Weights of a small transformer language model: a variant of Muon for these matrices.
MLP neurons of a small language model. Each row is named by its layer, matrix (down: output weights) and neuron, and shows model dimensions 16-143. Each number is 128 + 32 x the weight over its row's rms, rounded and kept within 0 to 255. A neuron's up and down rows have the sign that makes its largest values positive.
A block is one neuron, or neurons of one layer that tend to fire together. After each block is what it responds to, as a language model described it from the Wikipedia text at the highest values.

L5.down136 [133 171 171 127  96 109 116 130 176  70 123 150 140 111 143 116 110 114 135  98 112 104  76 107 116 102 171  93 129 128 118 164  42 136 154  89 156 132  83 126  80 148 172 153 147 120 100 117 137 138 105 123 171 101 143 126 155 172 139 142  93  88 187 104 132 111 143 109 141 169 173 126  98  48 105 120 133 112 105 146 185 120  86 127 126 110 158 187 112 202 126 136 143 157 132  99  56 153 103 140 138 133  96 137 119  96 133 153 118 161  99 191 142 132 167  99 122 152 140  97  67  81 115 106 129  96 152 158]
L5.down176 [ 59 178 128 114 129 186  80  90  82 110 115 149 142 133 162 118 168  83 136 124 100 128  90 122 103 121 145  69 143 151  46  75 113 133  63 138 174  82 142  91 181 106 116  71  92 120  58 177 132 140 148 128 128 165 196 105 139 108 156  86 104 137 161  81 155  96 142 127 133 143 149 129 143 113 150 204 145  56  79 177 135 172  67  97 140 151 126 174 130 168 211  96 126 132 137 175 117 141 128 100  86 157 118 123 115 168 114 179 130 109 109 123  67 124 129  98 122 112 186 106 104 104 188  98  78  88 144 152]
L5.down178 [180 107 136 144 152 130 132  83 157  79 152 200 107 127 156 181 162 199 124  88 128 159 154 143 139 107 149 111 129 148 121 156 172  96  62 165  97 133 133 160 160 109 135  64 143 114 138 137 130 154 115 117 130 127 107 116 140 171 165 110 126 119 198 174 113 121 154 131 135 152 122 142 113 102 140 182 142 169 126  79 185 187 110 141  82  96 174 197 133 121 143 123 129 162 175 119 139 162 137 112 184 127  76 122 122 143  97 101 150 101 105 100 154 134  94 151 171 116 157 146 142 156  90 187 145 125 135 104]
L5.down396 [129 170 158 161 108 105  95 135 159 106 118 116 174 169 164 161 160 105 131  84 167 141 136  72  58  90 126 163 124 122 110 140 101 176 120 122 115 184  76 126 105 127 188  99 137 169 116  75 165 156 139  88 161 104  77 106 176 142 147 117  68  92 124 175 162 118 163 125 121 143 154 132 114  93 177 114 121  71 138 110 151 129 105 184 146  90 113 211 145  83 165 153 141 123 105 168 104  96 102 105  85 121 151 151 150 139 118 115 107  53 116  91 116 125 109 105 112 148  74 148 103 145 139 150  51 167 116 162]
Responds to: Hyphens in the separator row under a markdown table's header, mostly the first dash of the second or third cell, as in |---|---|-.

L5.down29 [ 62 130 153 155 121 162  88  92 129 146  94 128 116 140 165 130  84 158 117 130 110 118 105 174  86 138 128 112 116 165  86 104  61  91  97 131 141  74 134  97 176 108  78 129 183  90 137 156 128 100  82 121 111 113 144 175  86 108 129 196 135 108 123 118  91 108 146 120 117 109 153 133 115  73  90 176 124 174 173 153 139 170 161  62 120 116  93  49  65 188 136  61  94 154 115  92 106 124 184 121 120 159 113 159 125  60 133 157 120  99 146 104 107 162  81 140  95 142 152  92 110 182 158 156 116 110  92 160]
L5.down67 [  0  57 126  92 122 130 173 182 111 133 117 105 116 143 125 110 147 108 134 157 135 118 103 122  72  50 142  95 138 167 161 136 110 128 203 113 108 125 106 128 174 130 121 142 112 167  71 109 137 187 118 124 160 141 104 143 110 117 170 177 180 166 127 178  76 151 140 114 139 155 141 146 116 153 104 102 145 133 143 121  92 103 185 108 145 147 128 132 159 174 111 145 114  76 115  97 122 127  92 186  97 145 152 140  72 116 111 104  54 161 130 115 146 110  84 116  88 137  98  78  94 147 105 133 127 165 103 164]
L5.down142 [  0 130 117  95 134 132 149 153  71 145  88 119 145  89 164 121  99 156 131 116 150 161  78 180 149 165 104 124 124 122 132 142 155  98 132 137 135  71 123 166 142 173 129 177 144  90  95 126 118 130  92 108 122  59  81 132 174 100 173 103 157 124 119  85 104 133 151 139 144 131 116 128 184 125 127 131 114 137  94 130 157 152 103  95 141 148 163 107 101 144  99 117  84 155 158 110 140  96 140 125 127 118 131 123 118  53 133 166 131 132 151 140 133  78  93 134  96  87 122  97  84 137  70 133 125 185 137  86]
L5.down441 [156 167 103 138  68 122 153  76 169 156 105 123  73 146  90 128 176 171 146 164 117 173 117 114  85 141 132  90  89 134 117  91  92 131 148 139 178 131 112 196 136  79 126 123  97  62 176  68 130  93 148 106 100  99 146 160  76 128 116  84 117 112 111 141 162 121 177 101 103 120 173 158 133  69 156 145 104 140  93 161 168 133 189  72 121 115  83 137 101  81 151 139  95 175 170 133 113 114 129 112 106 137 141 111 143 100 103 130 162 141 159 148 195 173 141 215 164 135 140 110 141 139 152 128 163 152  79 198]
Responds to: Prepositions that finish a verb or adjective phrase and lead into its object, strongest on "to" after "led", also "refer to", "based on", "similar to", "such as".

L2.down490 [140  77 125 154 141 129 109 139 151  84  76 133 138 123  99 134 189 156 123 151  72 243 141  91 141 139 111 110 114 157 151 119  82  86  90  52 118 187 157 140  31 145 124 100  77 141  76 124 101 210 159  70  97 117 170 163 101 104  44 140 122 120 100  59  51 140 132 128 164 105  90 163  98 156 128 148 111 125 174  81 145  77 109 101 127 146  89 172  77 115 110 142 117 121  94 106 130 149 102 141 164 147 136 109 130 106 162  97 130 154  82 163 155 158 126 127 174 187 101 116 149  88 194 149 128 154  99 158]
Responds to: Hyphens in Markdown table separator rows (|---|), plus mid-word pieces in names and table headers, e.g. Ken-net-h, Appear-ance, Sur-face.

L4.down94 [ 54 104 114  97 129 156  44 115  97 127 149  73 134  80 139 149  92 184 112 132  66 101 102 138 140 117 148  61 132 103  77 156 123 105 147  74  84 154  97 136  80 130 118  75 134 142 126 206 132  74 158 203 171 138 120  66 105 154 176 116 145 105 138  73 146 186 135 136 145 147 131 150 111 102 143 169 113 127  85 109  84 132 105 134  73 111 136  45 120 161 121 171 102 109  81 140 159 167 164 161 132 141 151 127  90 141 139 162  86 155 137 165 132 116 130 105 124 125 132 145 149 138 101 120 100 129 115 139]
L4.down120 [124 110 148 135 161 157  83 121 171 137 112 180 143 102  83 108 112 153  94 144  67  73 114 198 114  91 151 113 155 126 175 137 142 130 155 124 128  94 116 186 119  94 105 144 193 175  99 112 117 148 107 115 113  93 115 154 155  90 116 161  78  99 111  77 170 157 108  90 172  90 108 150 172 149 109  74 142 166 164 112 127  72 135 121 132 133  95 207 155 189 168 125  77 152 107 161 109 123 172 152 176 144 136 125 136 113 116 145 141 136 130  96  83 110  96 160 175 109 130 131 170 115 101 147 125 139  96 138]
L4.down143 [ 63 182  90 130 113 156 151  54 134  84 172 122  69  74 132 148 105  84 142  99 101  93 139 147 116 131 150 179 149  92 136 177  86 178 158 114 107  99 155 116 144 137 140 185 149 178 122  52 149 168 161 113 152  91  82 107 146 134 129 143 103  71 107  94 114 124 143 114 113 135 119 178  98 107  97 170 111 111 128  75 108 114 135 175  85 160 126 167 134 132 155 147 131 143 106 118 106 138 165 133 181 135 171 150 175  88 112 102 103 137 122  97  92 138  91 169 146 123 135 136 106 174 159 154  94 113  68 128]
L4.down145 [  3 118 117  72 152 110 138  93 103 126 115 146 120  48 159 117 130 137 122  63 129 125 156 165 187  93  94 140  99  87  92 150 173 132 150 131 139 131 137 117 146 158 126  88 119 151 145 142 150 114 118 134 120 127 169 118 228 109 144 112 133 128 140 114 110 126 169 123 102 109  53 116 142 109 147 195 147 163 162  88 141 126  99  98 116 224 105  63  85  88 155 109 191 163 129 136 200 124 141 120  96 126 131 142 109 121 113 158 160 114 124 129 136 146  89 108 103  99 135 179 144 111 113 114 149  82  94  74]
L4.down187 [167 174 147 102 170 158 127 157 130 119 101 138 161 111 136  99 146 156 108 124  91 151 128 121 179  63 152 125 144 177 147 112 101  93 129 160 163 114 130 195 120  80  94 142 118 180 133 117  98 151 112 117 141 187 117 114 115 119 192 143  78 161 219 125 128  58 155 110  89 147 138 123  55 131 163 124 133 166 141  91 125 135 122 179 121 141  96 156 127  83 113 139 151 138 107 178  92 107 113 108 107 164 152 212 140  65 162 144 140 112 119 101  93  61 128 135 111 159 141 187  70 144  81 144 116 140 189 135]
L4.down223 [155 134 145 184 111 153  97 147 141 155 122 120  85 150 123 139 151 142 146 152 131 106 143 160 123 157 129 118 172  92 127 130 127 111 178 154 147 124  91  76 191 131  93  97 181 148 119 115 136 216 134 127 163 112  98 114 125 124 121 115 135  82 149 102 104 185 124  87 184  78 124 143  87  70  87 105 144  31 127  93  88 134 152 122 130 109 148 106 126 133 184 107 121 158 112 139 202  90  65  55 109 151 136 113 146  72 117 177  70 107 133 142 132 109 170  96 129 111 139 144 144 139 155  99 113 145  67 150]
L4.down278 [  0 150 147 106 104 108  76 151 165 156  93 129 104 143 148  74 148 181  84 105 118  97 156 104 159 115 115 171 137 176 192 111 145 156  87  76 158 188 142 114 130 122 105 136 132 151 126 103 111  99  93  94  89 215 143 112 149  93 110 136 113  84 197  96  75 155 108  71 130 131 138 120 120 104 134 120 181  66 126  78 115 142 206 167 137 162  84 114 140 139 174 147  66 151 119  98 114 113 145 117 106 177 152 110 140 166 112  84 101 147 128  93 126 125 125 112 129 145 150 131  84 130 105 165 144 113 156 115]
L4.down289 [  0 168 125 132 135 155 120 143 120 107 150 120 124 120 136 133  86 183 127 193  67 139  99 174 106 106 141  77  96 129 130  95 138  79 115 163 143 150  89 153 121 132 159  93  94 139  93 133  65  91 153 152 144 115 137  86 150 131 113  66 106  85 126  82 116 160 136  83 117 129 129 136 153 117  80 153 169 153 135 130 134 166 186  99  73 125  70 125 121 146 202 102  87 145 106 113 143 110 187 178 127 122 148 173 161  84 156 156 135 112 129  95 117 156 131 103 110 111 169  79 180 113 115  53 196 112 103 146]
L4.down296 [ 91 150  98 152  99 102  89  76 115 140 161 127 121 136  70  95 133 149 108 165 135 115 117 113 167  74 116 136 192 118  87 152 147  66 134 161 128 145 171  80 121 142  63 156 164  82 113  78 146  56  81  76 168 111 122  97 162 162 168 137 126 112 176 135  67 131  93 113 173 125 148 128 141  73  60 160 189 153 121 170 135 116 153  70  82 143 152 124 126  79 109  93 165  94 178 126 139  83 139 114 130 161 123 156 142 152 179 175 143 103 147 155 136 112 110 158 124 186 127 143  82  95  82 126 141 107 135 129]
L4.down308 [117 176 111 102  91 136  48 150 130  65 136  89 170 106 112 154 130 126 119 129 105 104 154 141  85 220 100  49  85  79 212 157 166 102 106 104 165 118 155  70 131 133 130 132  78 103 126 139 120  88  97 146 132  59 135 118 159 145 127 135 114 149 172 159 144 132  91 160  96 131 137 162 101  79 129 174 135 130  98  96  79 145  99 131 132  89 124 153 147  91 206 137 147 149 154 106 110 148 137 176 102 113 166  81 126  78  71 198 106 159 140 177 103 119  93 121 118 188 132 149 123  99  83  84 120 135 121 181]
L4.down309 [137 142 105 120  73 124 113 117  91  79 125 142 119  67  84 130 175 136 152 135  83 107 109 125 134 172 135  75 129 189 215 114 111 183 151 115 140 106  86  88 104 159 100 162  89 101  96 119 172 143  73 157 189 159 181 146  89 166 117 108 152 218 152 144 145 111 143 116 135 167  58 142 103  68 122 127 139 109 130 159 146 111 129 130 153 124 124  80  95 182 136 120 150 132 125  73 131 133 169 121 136 146 117 201 136 151 113 161 126 147 115 120 133 142  94 112  92 140 115 128 123  68 149 139  41  61 118 111]
L4.down313 [208 130 150 166 118 141 131 131 126 151 154 169 139 147 129 120  78 132 124 145  83 166 165 125 175 175 109  98 166 165 143 121 100 132 141  64 148 119  95 177  89 183 134 164 105 112 111 126  79  98 114 141 126 128 131 162 103 161 129 121 135 131 162 197 138 106 166 163 131 191 156 148 127 102  81 133 125 176 108  91 143 116 159  84 123  66 130 135 111 178 183 158 134 124 197  86 101 223 100 141  80 185 143 119 123  96  94 205 193  95 104 124 132  98 121  96 126 142 148  92 105 125 136 140  99  86 113 121]
L4.down367 [ 42 185 113 114 126 130 151 121 190 169 137 142 115 143 234 104 113  98  85 111 136 120 135  95  91 112 136 137 138 166 142 126 179 146 147  56 162 140 103 100 128  81  98 103 123  70 105 112 124 131 110 109  71 148 150 119  96 126 159 143 123 113 167  84 115 148 123 121 125 149  89 175 115 191 157  94 190 142 131 109 158  86  79 114 150 111 121  85 112 136  80 157 140 134 124 118 126  40 138 154 136 192 144 114 148  91 140  70  71 162 163 142 120  99 167 160 179 153  85 148 144 131 155 131  97 139 185 133]
L4.down387 [155  88 110 156 148 128 116 213 176 136 110 128 116  99 142 183 144 138 159 131 150 131  65 108 118 160  90 104 134  77 136 136 111 134 150 144 139 170 188 155 104  84  95 105 149 143 165 136 140 141  89  73  83 137 113 155 167 144 109  96 125 102 118 131 106 164 135 166  96  63 145 112  95 116 152 166 179  91 132 135  71 119 138 124 160 155 137 149 136 101 133 142 142 178 116  92 159 110 166 136 147 109 120 173 120  51 119 162 123 167 136 147 115 114 182 132 125  98 182 111 151  78 106 175 133 127  91 155]
L4.down411 [ 46 148 102  84 139 124 104 126 161 136 126 138 122  97 138 129  65 170 137 216  91 140 170 145 147  78 106  72  72 161 104 127 147 129 110 168 157 160 131 129 121  98 147  81 191  91 107 179 154 106 165 110 184 127  80 110  69 133 129 162 110 107 181 205 102 127 105 104 113 137 167 166 139  98 126 144 135 127  86  90 110 148 157 111 105 147 121 162 125 167 166 133 113 121 158 123  71 120 157 135 119  97 134 141 131 125 199 154 122 120 100 132 134 144 117  47 115 124  85 143 101  92 146 175 127 153 112 126]
L4.down494 [134 172 101 110  78 113 223 119 104 169 141  84 145 135  94 143 144 179 123 117  66 137 151 121  74 111 151 166 127 135 135 151  81  96  80 120 167 145  93 109  93  80 140 109 125  81 119 126 104  97  85 113 111 118  94 171 114 117  99 116  87 130 125 162 156  69 155 127  50 194 208 143  82  90 153 173 114 118 120  79 114 111 199 141 128 114  97 162  69 186 102 196 139 129 123 157 154 120 140  91 207  67 146 117  95  81 135 155 133 156 125 141 134 119  80 157  99 154 116 130 141  91 121 120 169 112 152 131]
Responds to: Final piece of a verb split into word pieces, or the particle ending a fixed phrase, right before its object, such as indic-ate, compete-s, according to.

L4.down136 [ 47 122 159 117 110 137  98 128 132 144 217 123 126 153 134 109 148 176 121 169 125 117 134 123  94 129 116 136 134 150 165 117 189 126 108 116 111 115 116  76 131 115 105 120 200 130  79  90 152  89 113 161 128 101 179 121 166  58 161 110  90 145 121  89 126 110 137 127 189 132 125 100  80 135  47 115 134 199 110 179 151 124 130 137 166 128 114 151  88  84 112  88  76 163 102 107  95 114 155 174  98 131 118  60 108 140  78 124 112  87 119 150 116 170 119  81 162 133 204  80 167 127 166 127 105 173 104  96]
L4.down179 [169 140 132 104 156  35 108 109 149  40 109 157 121 173 129  84 116 162  99 177 140 114 149 105 140 135 130 174 150 130 100 145 136 133 185 154 157 132 162  88 124 171 138  97 108 119 148  84 163 157 142 115 126 107 100 114  84 172 119 102  90 159 108 103 112  84 115 106 119 175 121 144  82 137 157 116 139  85 152 168  48 112 187 156 243 169 190 157 137 155 119 186 141 137  84  91 120 172 184 163 176 147 115 171 142 144 111 140 135 165 137 133 136 150 173 136  31 130 155 201  76  98 157 139 124  81  72 135]
L4.down185 [123 126  55  72  96 144 179 108  96 118  84  56 128 166  75 132 134  57 126 150  76 117 151 157 153 112 100 167 108 122 158  87  88 101  94 152 132 131  64 180 119 124 127 166 167 131  95  72 178 122 171 138 105 117  92 119 102 166 180 143 131 172 134 134 161 116 140 150  99 162 130 138 103 124 216 101 113  88 138  45 138 169  77 133 160 166 152 132 146  99 144 167 117 168 125 158 154  96 108 177 120 125 150  94 122 155 140 128 101 139 119  87 142 174  83 136 143 200 167 120  95 134 105 111 137 131 111 135]
L4.down195 [144 143 134 108  95 150 114 199 151 108 171 101 119 176 149 105  83  92  96 166 120 137 111 144 157 155 104 112 131  91 107 193 101 143 141 152 118  99 107 139 165 115 140 140  99 159 169 143 131 130 105  88 159 179 135 134 101  83 123  94  90  77 117 134 161 129 178  90  82  69 131 166  77 120 165 138  49  80 142 160 191 117  78 202 169  70 109 103 137 149 213 136 125  78 119 138 106 187  99 131 170  82 151 135 134  67 141  93 114 105 105 123 163 137  88 129 185 130 119  80 118 129 100 155 141 128 158 115]
L4.down244 [148 141  98 174 162 121 134 164  86  83 125 167 199  96  95 136 173  72  94 136 112 166 141 131 100 149  98 190 172 130 121 152 207 127 134 127 112 176 166 144 119  78 119 114 121 150 152 138 162 148 130 152 100  81 107 136 167 167 142 101  74  84 101 109 133 150 151 128 107 224  60 159 109 120 138 129  98  78 126 110 159 122 116  98 133 132 183 148 106  82 160 150 136 112 106  44 125 146  83  78 145 108 141 116 162  94 137 127 103 111 151 112 122  80 144 128 141 146  81 103 114  85 160 191 129 120 132 175]
L4.down254 [107 135 117 125 136 162 114 153  95 116  89 164 143 105 220 158  97 131 139 154 106  83 148 164 153 125  88 129 103 176 101  95  75  88 107 122 128 109  82  98 153 114 163 115 139 121 102 116 148 135 148 138 115 126 126 102 132 121  87  96 126  94 129 119 136 169 171 108  98 134 140 183  84 128  79  91 171 176  91 100 176 119 144 142 149 110 139 157 104  85 143 150 165  67  94 122 110 142  96 142 180  98 153  97 122 130 130 152 164  74 151  77 108 156 147 169 148 158 127 251 187 103 169 153 172 149 130 105]
L4.down276 [225 116 100 141 169 140  72  73 149  91  83 160 102  72 183 145 138  94 137 136 127 124 147 163 141 142 145 174 154 110 157 103 139 146  91 142 142 141  91 153 104 160 126 135 112 103 191 108  91 161 112 122  58 190 169 132  96 174 156  83 151 104 152 163 111 145 135 150  65 122  47 160  67 152 124 133  99 152 168 148 124 112 128 160 125 158  76 142 124 133 114 165 180 138 109 105 166 129  88  93  98 105 155 109 168 134  99 140  85 137 121 114 127 108 156 175  98  94  58 184 194 146 158 110 108  96 178 145]
L4.down287 [170 154 143 117 104 212 139 120 108 194 142  57  97 128 115  62 109 144 122 197  94 156 128 155 143 196 110  76 107 177 121 119  85 106 135 158 124  98 132 102 155 162 145 123 119  73 164 102 125 161 123 104 102 132 160 119 121 143 116 204  92 121 175 100 135 137 113 147 130  63 163 172 105 111 129 128 130 137 142 187 132 128 134 103  81 197 106 118 129 202 114 128 124 121 126 124 136  84 114  93 158  95 124  91  94  77 103 109 212 161 114 106  66 172 177  92 134 175 181 125 140 166 114  99 176 129 129  85]
L4.down345 [156 103 198 116 160 114 124 136 121  94 168 127 161 171 179 190 124 126 168 102  98 144 131 130 117 135 132  69 170 155 135 105 148 196 148 180  88 155 147 155  78 118 172  83  69 123 164 159 129 142 128 137 152  50 116  62 136 144 131 119  84  75  95 157 139  84 109  99 111 165 113 151 125  71 127 159  95 104 108 167 202 116 161 165 184  77 138 143 157  86 128 136 132 123 121 163 127 101  81 145  95 193 193 121 130 126 169 127 139 116 146 190  95 104 100 108 125 164 127  97 129 119 135 172 142 166 155 135]
L4.down399 [191 113 159 128  88 151  97 161 115 173 165 136 118 175 112  92  77  89 193 117 194 133 114 145 106 115 127 146  74 164 117 146 110  83 166 127 135 168 146  85 123 132 139 145 111 182 124 153  84 106 129  73 135 109 128 167 130 105 158 122 121 168 143 156 124  66 123  94 136 103 157 123 112 131 197 167 111  92 104 164 125 136 177 134 122 104 139 129 144 124 177 133 169 153 132 159  67 101 161 134 119 152 128  69 139 152  82 121 182 135 174 126 145  37 166 112  91 121 101 124 108 140 109 134 108 125 106 144]
L4.down415 [194 119 151 115 104 148  92 152 142 103 125  83 140 137 163  37 179 109 124 148 149 126 140 148 175 146 103 124  97 121  82 170 137 172 150  97 108  62 167 129  97 165 124 133 103 200 127 121 123 204  61 148 136 151 137 126 148 118 170 101 125 115 154 146  96 155 113 176  94 106 153  69 149 161  77 127 184 127  87 101 174 167 170 144 143 157  85 185 133 129 168 104 108 115 105 120 189 134  79  85 138 228 159  87 116  91 146 168 114 180 129 166 116 175 127 122 100 115 182 182 106 161 130 145  98 150  72 100]
L4.down443 [120 151  91 109 133 122 113 149 169  79  72 115 157  83 124  96 168 103 140 105  73 117 131 162 123 175 129 150 100  90 125 124  77 170  84 155  98 134 133 154 104  95 144 112 103 126 134 148 137 135 117  89 135 110 183 100 156 166 170  89  74 106 115 193 137 124 151 182 126  80 137 151 176  39 135  87 104 112 159 140 149  95 118 188 115 136 155 130  93 156 148  69 173 163 211 113  84 107  83 150 130 107 144 155 131 149 115  80 110 111 157  86  54 157 138 128 121 149 144 106 108 172 167 164 138 159 180 129]
L4.down444 [143 107  43 101  86 159 147 130 167 132 177 126 146 105 184 126 121 128  91 155 100 192  71 140 175 108 104  96 157 111 174 129 152 173 140 146 125  63 108 158  95 116 181 145 140 129 137 133 175 115 126  94 203 173 124 182  60  93 122 103 125 175 211 108 114 100 127 114 129 150 151 125 120  77 123 129  82 122 106 131 142 108 140 137 165 104 147 115 169 173  94 121 129  92 187 103 131 185 136 114 128 141 142  97 135 126 134 117 152  56  81  91 162 131  58 136 142 122 116 117 164 145 154 126 132 101 106 127]
L4.down446 [ 72 123 184 146 122  98 141  86 121 108 149 101 193 161 125  64 116  99 159 130 127  99  68  86 163  89 123 124 165 115 150 144  78 173 111 142  68 188 139  94 167 109 104 149 137  75  87 104 151 114 132 135 152 144 137 130  94 134 119 132 145 208 161 126  48 109 188 180 113 116 199 114 146 149 101 103 127 149  89 136 119 175  91  86 131 113 184  58 137 147 109 163 200 108 113  89 145 105 121 134 124 125  89  81 196 148  53 136  97 112 221 190 120 155 124 169 161 105 107 120 158 127 211 141 125  91 114 164]
L4.down456 [139 170 141 109 111 118 104 123 186  88 128 140 122 188 128 176  92 184  88 119  66 132 106 103 144 182 139 144 107  28 138 173  85 123 149 126 141 145  63 118 105 140 145 110 135  86  95  69 103  90  85 105 191 135 108 153 157 155 117 130 132 140  80 122 102 121 120 104 105 105  72 133 114 107  60 122 146 196 109  79 156 135 149 190 163  96  96  98 120 106 154 135 178 112 148 107 142  22  66 156 181 133 107 151 121  96  86 133 135 127 138 161  87 110 156 151 155 127 157 129 134 106 139 169 130 149 104 135]
L4.down492 [149  99 152 118  64 146 158 145 106  64 150 158  40 105 149 111 135 166  95 130 139 133 208 153 176 119 104 107  81 130  75 112 149 134 111  83  62 164 155 106 136 136 174  54 131 129 146 123 110  78  90 134  92 149  81 153 147 196 127 120 154 162 128 109 140 137 110 176 170 152 134 113  76 121 121  94 154  91 142 162 131 110 130  90  79 147 140 104 105 102 167 147 184 154 162 150 123 131 131 143 150  95 110 128 121  98  89 131 110 161  89 144 133  75  72 139 177  87  94 112 161  97 163 186 167 108 115 119]
Responds to: Wikipedia table markup: the dash inside |---| separator rows after header rows, plus the Total label opening summary rows in stats and infobox tables.